Weights of a small GPT-style language model, trained from scratch on English Wikipedia.
Size: MLP 2688 tanh GELU, vocabulary 9159.
MLP neurons of a small language model. Each row is named by its layer, matrix (up: input weights) and neuron, and shows model dimensions 693-756. Each number is 128 + 24 x the weight over its row's rms, rounded and kept within 0 to 255.
A block is one neuron, or neurons of one layer that tend to fire together. Before each block is what it responds to, as a language model described it from the Wikipedia text at the highest values.

Description: Scientific Latin name pieces. Word-final pieces inside long technical or Latin names, mostly genus names and biochemical terms, such as Staphylococc-us, cil-ium, polymer-ase, Histam-ine; also scattered foreign name pieces and function words.
L5.up386 [126 130 147 105  62 138 123 120 152 140 123 116 140 135 141 100 157  93  92 142 103 118 144  60 138 103 141 107 126 171 109  65  92 161 138 153 132 103 124 143  95 131 138 151 140 160  94 130 147  82 135 104 136 117  81 104 202 113 120  94  77 157 125 123]
L5.up601 [105 134 188 149 107 143  59  94 121 155 131  95 103 169 150 113 151 144 153 177 128 130 123 124 152 133 133 112 116 125  96 103 124 153  88  87 114 100  95 114 122 112 120 118 108 133  96 145 132 140  87 149  68 123  95 138 123 126  94 119 136 124 121 174]
L5.up1341 [182 176 149 140 101 145 164 143 152 140 132 122 112 118 123 113 156 144 129 152  85 132 115 135 141 131 133  84 119 159  86 112 120 130 141 121 120  95  69 144 104 105  99 109 133 132  90 110 140 124 122 140 161 128  98 109 158 106 138 120 145  99 161 153]
L5.up1672 [174 162 127 130 106 101 116  95 159 126 126 111 111 154 153 149 158 166 127 129 136 105 102 113 161  94 161 169 127 147 161 145 116 163  69 156 150 123  99 123  99 143 122  94 129  92 137  94 108 120 156 152 139 113 131 161 125 123 134 147 164 120 114 162]

Description: Geographic landscape descriptions. Function words, direction words and word endings inside descriptions of rivers, coasts, terrain and locations, such as "valley of the", "west side", "brackish".
L9.up72 [146 138  91 178 148  93 134 168 122 107 142 136 148 112 118 105 115 118 136 120 131 171 134 126 158 145 171 121 155 160  61  98  91 104 110 142 172 176 128 162 137 151  72 113 166 119 129 175  79 144 143 146 116 138 137 156 129 126 131 137  96 134 157 134]
L9.up97 [153 135 104 150 148 150 134 128 129 121 125 115 117 102 160 113 100 119 121  87 102 123 149 165 153 160 150  93 158 118 125 109 123 142 151 112 163 110 149 143 133  92 142 129  97 147 170 165 102 137 186 124  96 154 143 169 131 119 178 103  98 158 107 144]
L9.up277 [109 143 163 131 160 120 123 169 154 157 140 152 127 114 108 122 132 142  83 119 130  79 132 130 120  83 147 145  97 148 135 124  88 111 101 144 143 134 163  99 172 162  85 118 117 161 141 149  97 111 131  89 136 135  89 141 118 124 148 130  92 150 103 123]
L9.up639 [149 122 126  96 140 103 140 141 113 125 106 147  92 161 104 147 166 169 116  86 168  85 133 118 133 100 125 116 107 127 155  89 102 130 153 128 120 118  88 135 151 126 122  96 122 110 126 123  85 125 134 102 120 120  93  64 141  98 126 116 158 166 152 128]
L9.up794 [114  89  99 164 123 130 122 171 138  98  97  91 164 118 136  82  89 138 115 118 162 140 113 146 126 148 142  85 193 123 131 163 112 164 123 147 145 112 121 119 110 116 131 110 107 126 143 169 119  74 148 136 156 143 106 150 142 113 166 116 140 139 119 130]
L9.up916 [182 209 138 121 166 113 107 107 114 102 113 131 111 134 150 162 133 153 165  96 147 113 108 100  83 106 120 134 137 125  99 140 167 151 124 138 132 128 104 148 106 136 151 130 116 153 181 114  94 116 113 127 115 122 145 134 121 110 180 128 135 124 130 142]
L9.up956 [112 133 109 133 138  69 108 115 116 125 141 130 165 126 144 131 119 119 136 153 115 144 135 140 141 143 126 103 121 167 115 113 143 179 129 156 133 164 103 113 128 153 137 122 136 166 147 115 134 127  88 155 116 133 126  99 104  75 110 149 114 121 168 137]
L9.up1015 [114 151 110 156 160 137 135 147 162 123 127 111 137 125 117 145 141 126 122  90 107 149 118 141 170 139 129 180 164 119 136 105 117 166 128 129 154 143 135  89 113 155 151 117 150  70 100 106 129 141 120 157 128 131 140 145 146 132 167 123 158 134 105 130]
L9.up1079 [136 138 104 136 110 113 125 116 171 132 155 171 169 151 121 135 157 129 150 136 139 123 113 131 127 139 118 129  95  85 112 114 147 140 109 130 200 165 121 114 119 150  93 132 108 138 115 147 142 107 174 178 186  92 117 173  98 126 157 124 103 132  91 113]
L9.up1255 [166 173 103 147 161 158  88  83 128 159 125 145 130 154 110 143 189 160 136  89 136 166 115 144 135 148 165 122 136 102 148 100 133 125 135 180 118 143 175 125 116 139 147 137 128 154 128 125  79 122 145 143 122 111 122 151 120 111 147 129 123 164 165 124]
L9.up1273 [102 174  47 132 146 133  67 146 121 135 115 160 157  99 158  98 125 119 102 109 124 173  91 159 143  74 184 120  98 135 114 131 138 114 149 134 153 129 109 138 171  79 150 195 122  99 131 183 109  80 119 120 135 129 117 122 106 118 132 127 140 103 112 159]
L9.up1399 [167 125 111 155 122  78 157 122 108  95 145 118 118 116 113 141  97 137 126 111 123 151  98 135 193 148 134 123 128 142  89 147 135 195 138 147 140 142 140  90 157 163 111 100 116 123 139 118 135 125 129 135 108 110  99 150  95 153  87 137 149 142 111 102]
L9.up1608 [153 127  84 163 105 118 106 149 116 134 146 130 105 112 113 130 129  99 120 110 129 162 150 135 142 113 142 164  87 100  86 143 117 133  95 115 161 131 113 135 100  65  92 141 131 132  93 120 120  94 114 141 117 106 127 156 151 148 149 182 133 150 159 126]
L9.up1815 [126 139 128 109 166 114 121 111 149 141 136 131 129 150 149 116 131  96 102 110 131 164 124 143 136 156 152 115 122 151 154 124 106 109  97 121 184  52 145 138  75 160 134 166  90 110 118 150 124 112 138 124 113 113 138 126 116 163 122 109 171 123 137 126]
L9.up2065 [139 167 109 134 131 116 120 110 104 121 121 135 119 138 115 136  77 120  99 110 136  94  85 131 135 138 143 149 136 138  85 133 130 121 127 143 127 146 159 193 126 143 155  78 140 124 158  99 112 147 118 134 127 146 121 105 105 115 125 142 122 105 123 115]
L9.up2373 [111 133 110 143 147 131  79 136 132 126 128 111  75 104 145 120 101 127 160 115 187 142 129 131  99 100 136 130 151 125 134 110 116 157 159 123 125 131  90 189 117  98 110 191 135 106 146 122 105 105 125 142 176 159 164 138 118 164 125 131  89 149 125  98]

Description: Adjective completions. Final pieces of adjectives split into subwords, plus whole adjectives like simple, heavy, positive, large, e.g. sm-all, t-iny, flex-ible, shorter.
L5.up436 [ 96 117 155 119 124 103 113 126 130 140 143 133 150 161 132 150 141 124 152  98 124 109 100 156 123 113 111  84 107 129 128 131 128 125 144 112 135 138 189 143 152 132 143 140 126  89 108 151 154 129 116 141 174  91 121 142 118 170 133 152  94 117 136 105]
L5.up1537 [114  99 144 115 148 130 135 108 149 170 146  82 134 170 152 118 143 136  95  97 131  98 140 124 137 119 128 110 115 139 135 189 111  97 115 129 119 105 105 143 144  91 132 135 142 136  91  88 117 119 144 126 149 113 126 134 134 132 141 144 148 116 151 103]
L5.up2140 [130 174 147 111 157 114 157 151 133 139 103 160 153  76  98 113 145 121 140 157 148 144 145 165 136 131 180 140 131 100 152  96 117 139 100 150 148 145 122  99 121 155 143 161 125 108 143 105 162 102 138 140  98 159 104 108 124 138 136 125 144 117 130 133]
L5.up2330 [145  74 192  88 133 163 151 123 122 149 121 136 102 114 112 110 162 132 123 113 130 121 162 137 126  95 140 133  87 112  98  98 115 125 136 124 161 133 144 124 152 113 138 121 148 129 116 177 166 138 131 128 112 138 143 152 137  91 104 115 136 104 145 123]

Description: Geography word endings. Final pieces of split words about physical geography and climate, e.g. Ge-ography, Reserv-oir, clim-atic, glac-ial, r-ivers, often in place descriptions. Weaker on other split word endings and on coordinate digits.
L3.up2033 [153 191 157 125 110 113 105 115 132 118 110 171  91 153 130 116 168 139 140 127 166 163  51 117 135 153 116  85 131 117 151 151 119 145 137 134 152 100 159 148 104 124 156 118 162  89 132  88 131 118 106 120 135 113 139 147 158 141 134 111  90 136 134 145]

Description: Mid-word scientific fragments. Word-piece continuations that finish a partly spelled word, mostly in biology and chemistry text (gene, receptors, oxidation); also name pieces (Abd-) and coordinate digits.
L3.up1076 [126 125  92 154 111 114 110 114 144 130 141 117 167 113 113 155 126 131 109 159 127 105 122 121 135 159 135 133 119 188  95 131 102 151 137 136 141 122 145 155 162 121 119 122 121 205 125 143 142 126 125 168 155  75 123 171 171 127  91 172 135 144 174 117]

Description: Technical-text next-term predictor. Function words and opening word pieces just before a technical term, unit or name in scientific or biomedical prose, e.g. "for" (enzyme), "G" (protein), "M" (Hz).
L9.up407 [110 176 126 149 151 118  97 146 190 158  95 142 126 131 146 134 161 152 113 144 113 145 106 105 134 154 100 117 122  54 140 108 131 146 119 139 117 132  86 144 150 157  98 149 138  77 116 114 150 104 150 133 146 119 130 119 129 186 120 138 145 161 130 123]
L9.up660 [123 109 159 142 143 133 124 139 126 126 112 100 113 174 157 141 137 150 160 145 115 141  83 115 166 150 118 116 120 106 139 128 139 145  95 128 122 149 143 122 131 151 154 193 143 115 100 146 128 141 135 121 169 100 130 129 117 141 152 117 111 114 128 144]
L9.up919 [ 96 128 127 122 141 135 125 123  95 114 115  98 134 100 121 118 141  69 136 107 126 143 138 140 114 130 145 117 122 132 116 102 167 177 107 149 126 130 149 132 131 127  95 139 154 113 159 160 158 133 189 138 131 137 120 119 148 143 181 129 116 133 127 145]
L9.up972 [160 155 102 115 115 110 114 118 123 150 143 117 152 139 185 155 105 110 136 161 119  99  95 131 178 115 105 131 152 122 121  87 103 124  88 139 155 167 123 153 111  86 177 135 138 147 128 101  98 154 133 125 119 107 139 120 124 134 133 173 123 125 131 137]
L9.up1069 [100 143 125  93 117 121 139 140 123 100 119 141 166  97 195 100 124 124 141 136 148  97 128 122 127 125 167 100 130 133 109 116 136 130 115 121 136 106 145  63 149 111 131 106 155 163 132  89 131 121 135 117  93 147 107  95 131 156 150  96  81 120 148 111]
L9.up1109 [108 150 150 175 164 125 134 139 118 121  77 124 141 105 147 139 133 202 143  99  79 121 144 100 126 119 108 135 157 114 141 108 101 111 149 143 110 175 161 142 114 110 113 137 137 108 148 107  87 123 129 165 114  93  90 121  87 132 121 153  91  89 119 117]
L9.up1123 [145 153 166 105 138 119 133 120 153 104 114 121 118 130 133 119  94 104 166 204 127 160 139 129 139  88 153 155 117 128 113  99 167 131 114 160 131 172 144 151 106 145  98 111 126 141 135 116 146 107  94 128 119 130  78 177 100 156 117 106 109  99 112 129]
L9.up1141 [103 154  84 141  89 106 104 109 151 130 150 127 110 150 114 144 147 100 138  75 143 121 143 110 131 116 105 124  87 201 167  93 152 138  92 121 150 110 128 141 155 105  94 122 112 162 139 141 119 122 150 137  97 133 110 107 120 164 115  93 148 157 158 133]
L9.up1153 [140 145 151 157  97 134 123 143 147 148 150 130 158 155 133 128 151 137 110 133 132  84 103 119 102 142 112 169 161 113 138  61 140 159 120 106 121 141 122 120 127 111 130 131 166 190 175 165 122  98 155 134 155 121 132 112 121  69 122 126 145 144 151 118]
L9.up1503 [198 152 112 158 106 162 124 120 139 131  87 133 107 102 115 118 148 169  89 102  90 162 106 132 129 123 112 129 104 127 124 140 106 122 114  88 118 127  95 109 102 126  91 135  98 147 118 177 114 108 103 155 126 136 120 129 147 148 131 136 130 152 181 132]
L9.up1657 [126 126 179  96 148 121 102 115 121 107 150 150 110 117 160 144 117 120 150 140 121 156 112 117 141 119 134 159 119 150 131 133 138  88 148 172 130 128 123 150 114 148 147 136 112 116 154 143 141 122 148 136 104 132 151 133 155 132 130 180 178 120 126 167]
L9.up1703 [145 148 150 133 159 158  92  97 113 138 118 137  99  99 172 148 175 123 129 112 109 129 141 123 139 168 157 128  94 131 138 153 142 104 102 145 107 165 145 173  87 116 117 135 114 150 135 152 110  95 158 137 126 119  86 151 159 149 120 113  95 121 159 175]
L9.up1785 [125 119 143 165 103 147 107 138  91 141 166 134 147 122 127 154 116  87 113  85  96 124 155 111 130  97 153  87 122  93 137  97 107  71 119 112 118 137 137 108 127 152 181 159 149 150 152 118  92 153 113 150  79 103 142  90 168 130 116  94 148 129 135 126]
L9.up1883 [123 134 123 147 140 114 132  67 177 110 143 116 112 101 127 186 115 122 121 151 131 121 130 125  97 159 159 126 132  87 165 109 142 157 100  97 175 131 105 136 162  82 142 127 151 140 115 144  91 136 127 137 143 119 159 112 161 165 158 121 103 117 134 156]
L9.up1891 [127 118  96 114 129 124 123 160 102  81 119 134 151  90  90  70 141 129 143 113 130 159 102  71 117 157 138 140 117 155 123  86 116 138 130 134 144 137  81 131 138 148 125 128 115 142 120 119 110 116 144 158 140 142 129 105 105 144 168 123 170 106 133 131]
L9.up2593 [102 131 103 110 138 147 150 155 156 136 134 138 107 130 128 202 116 146  82 154 173 148 156 127 147 139 125 133 145 133 118 143 157 159 117 123 124 109 168 130 111 139 156 134 118 119 134 128 100  93 135 133 101 128 140 101 143  88 145  80 170 155 114 145]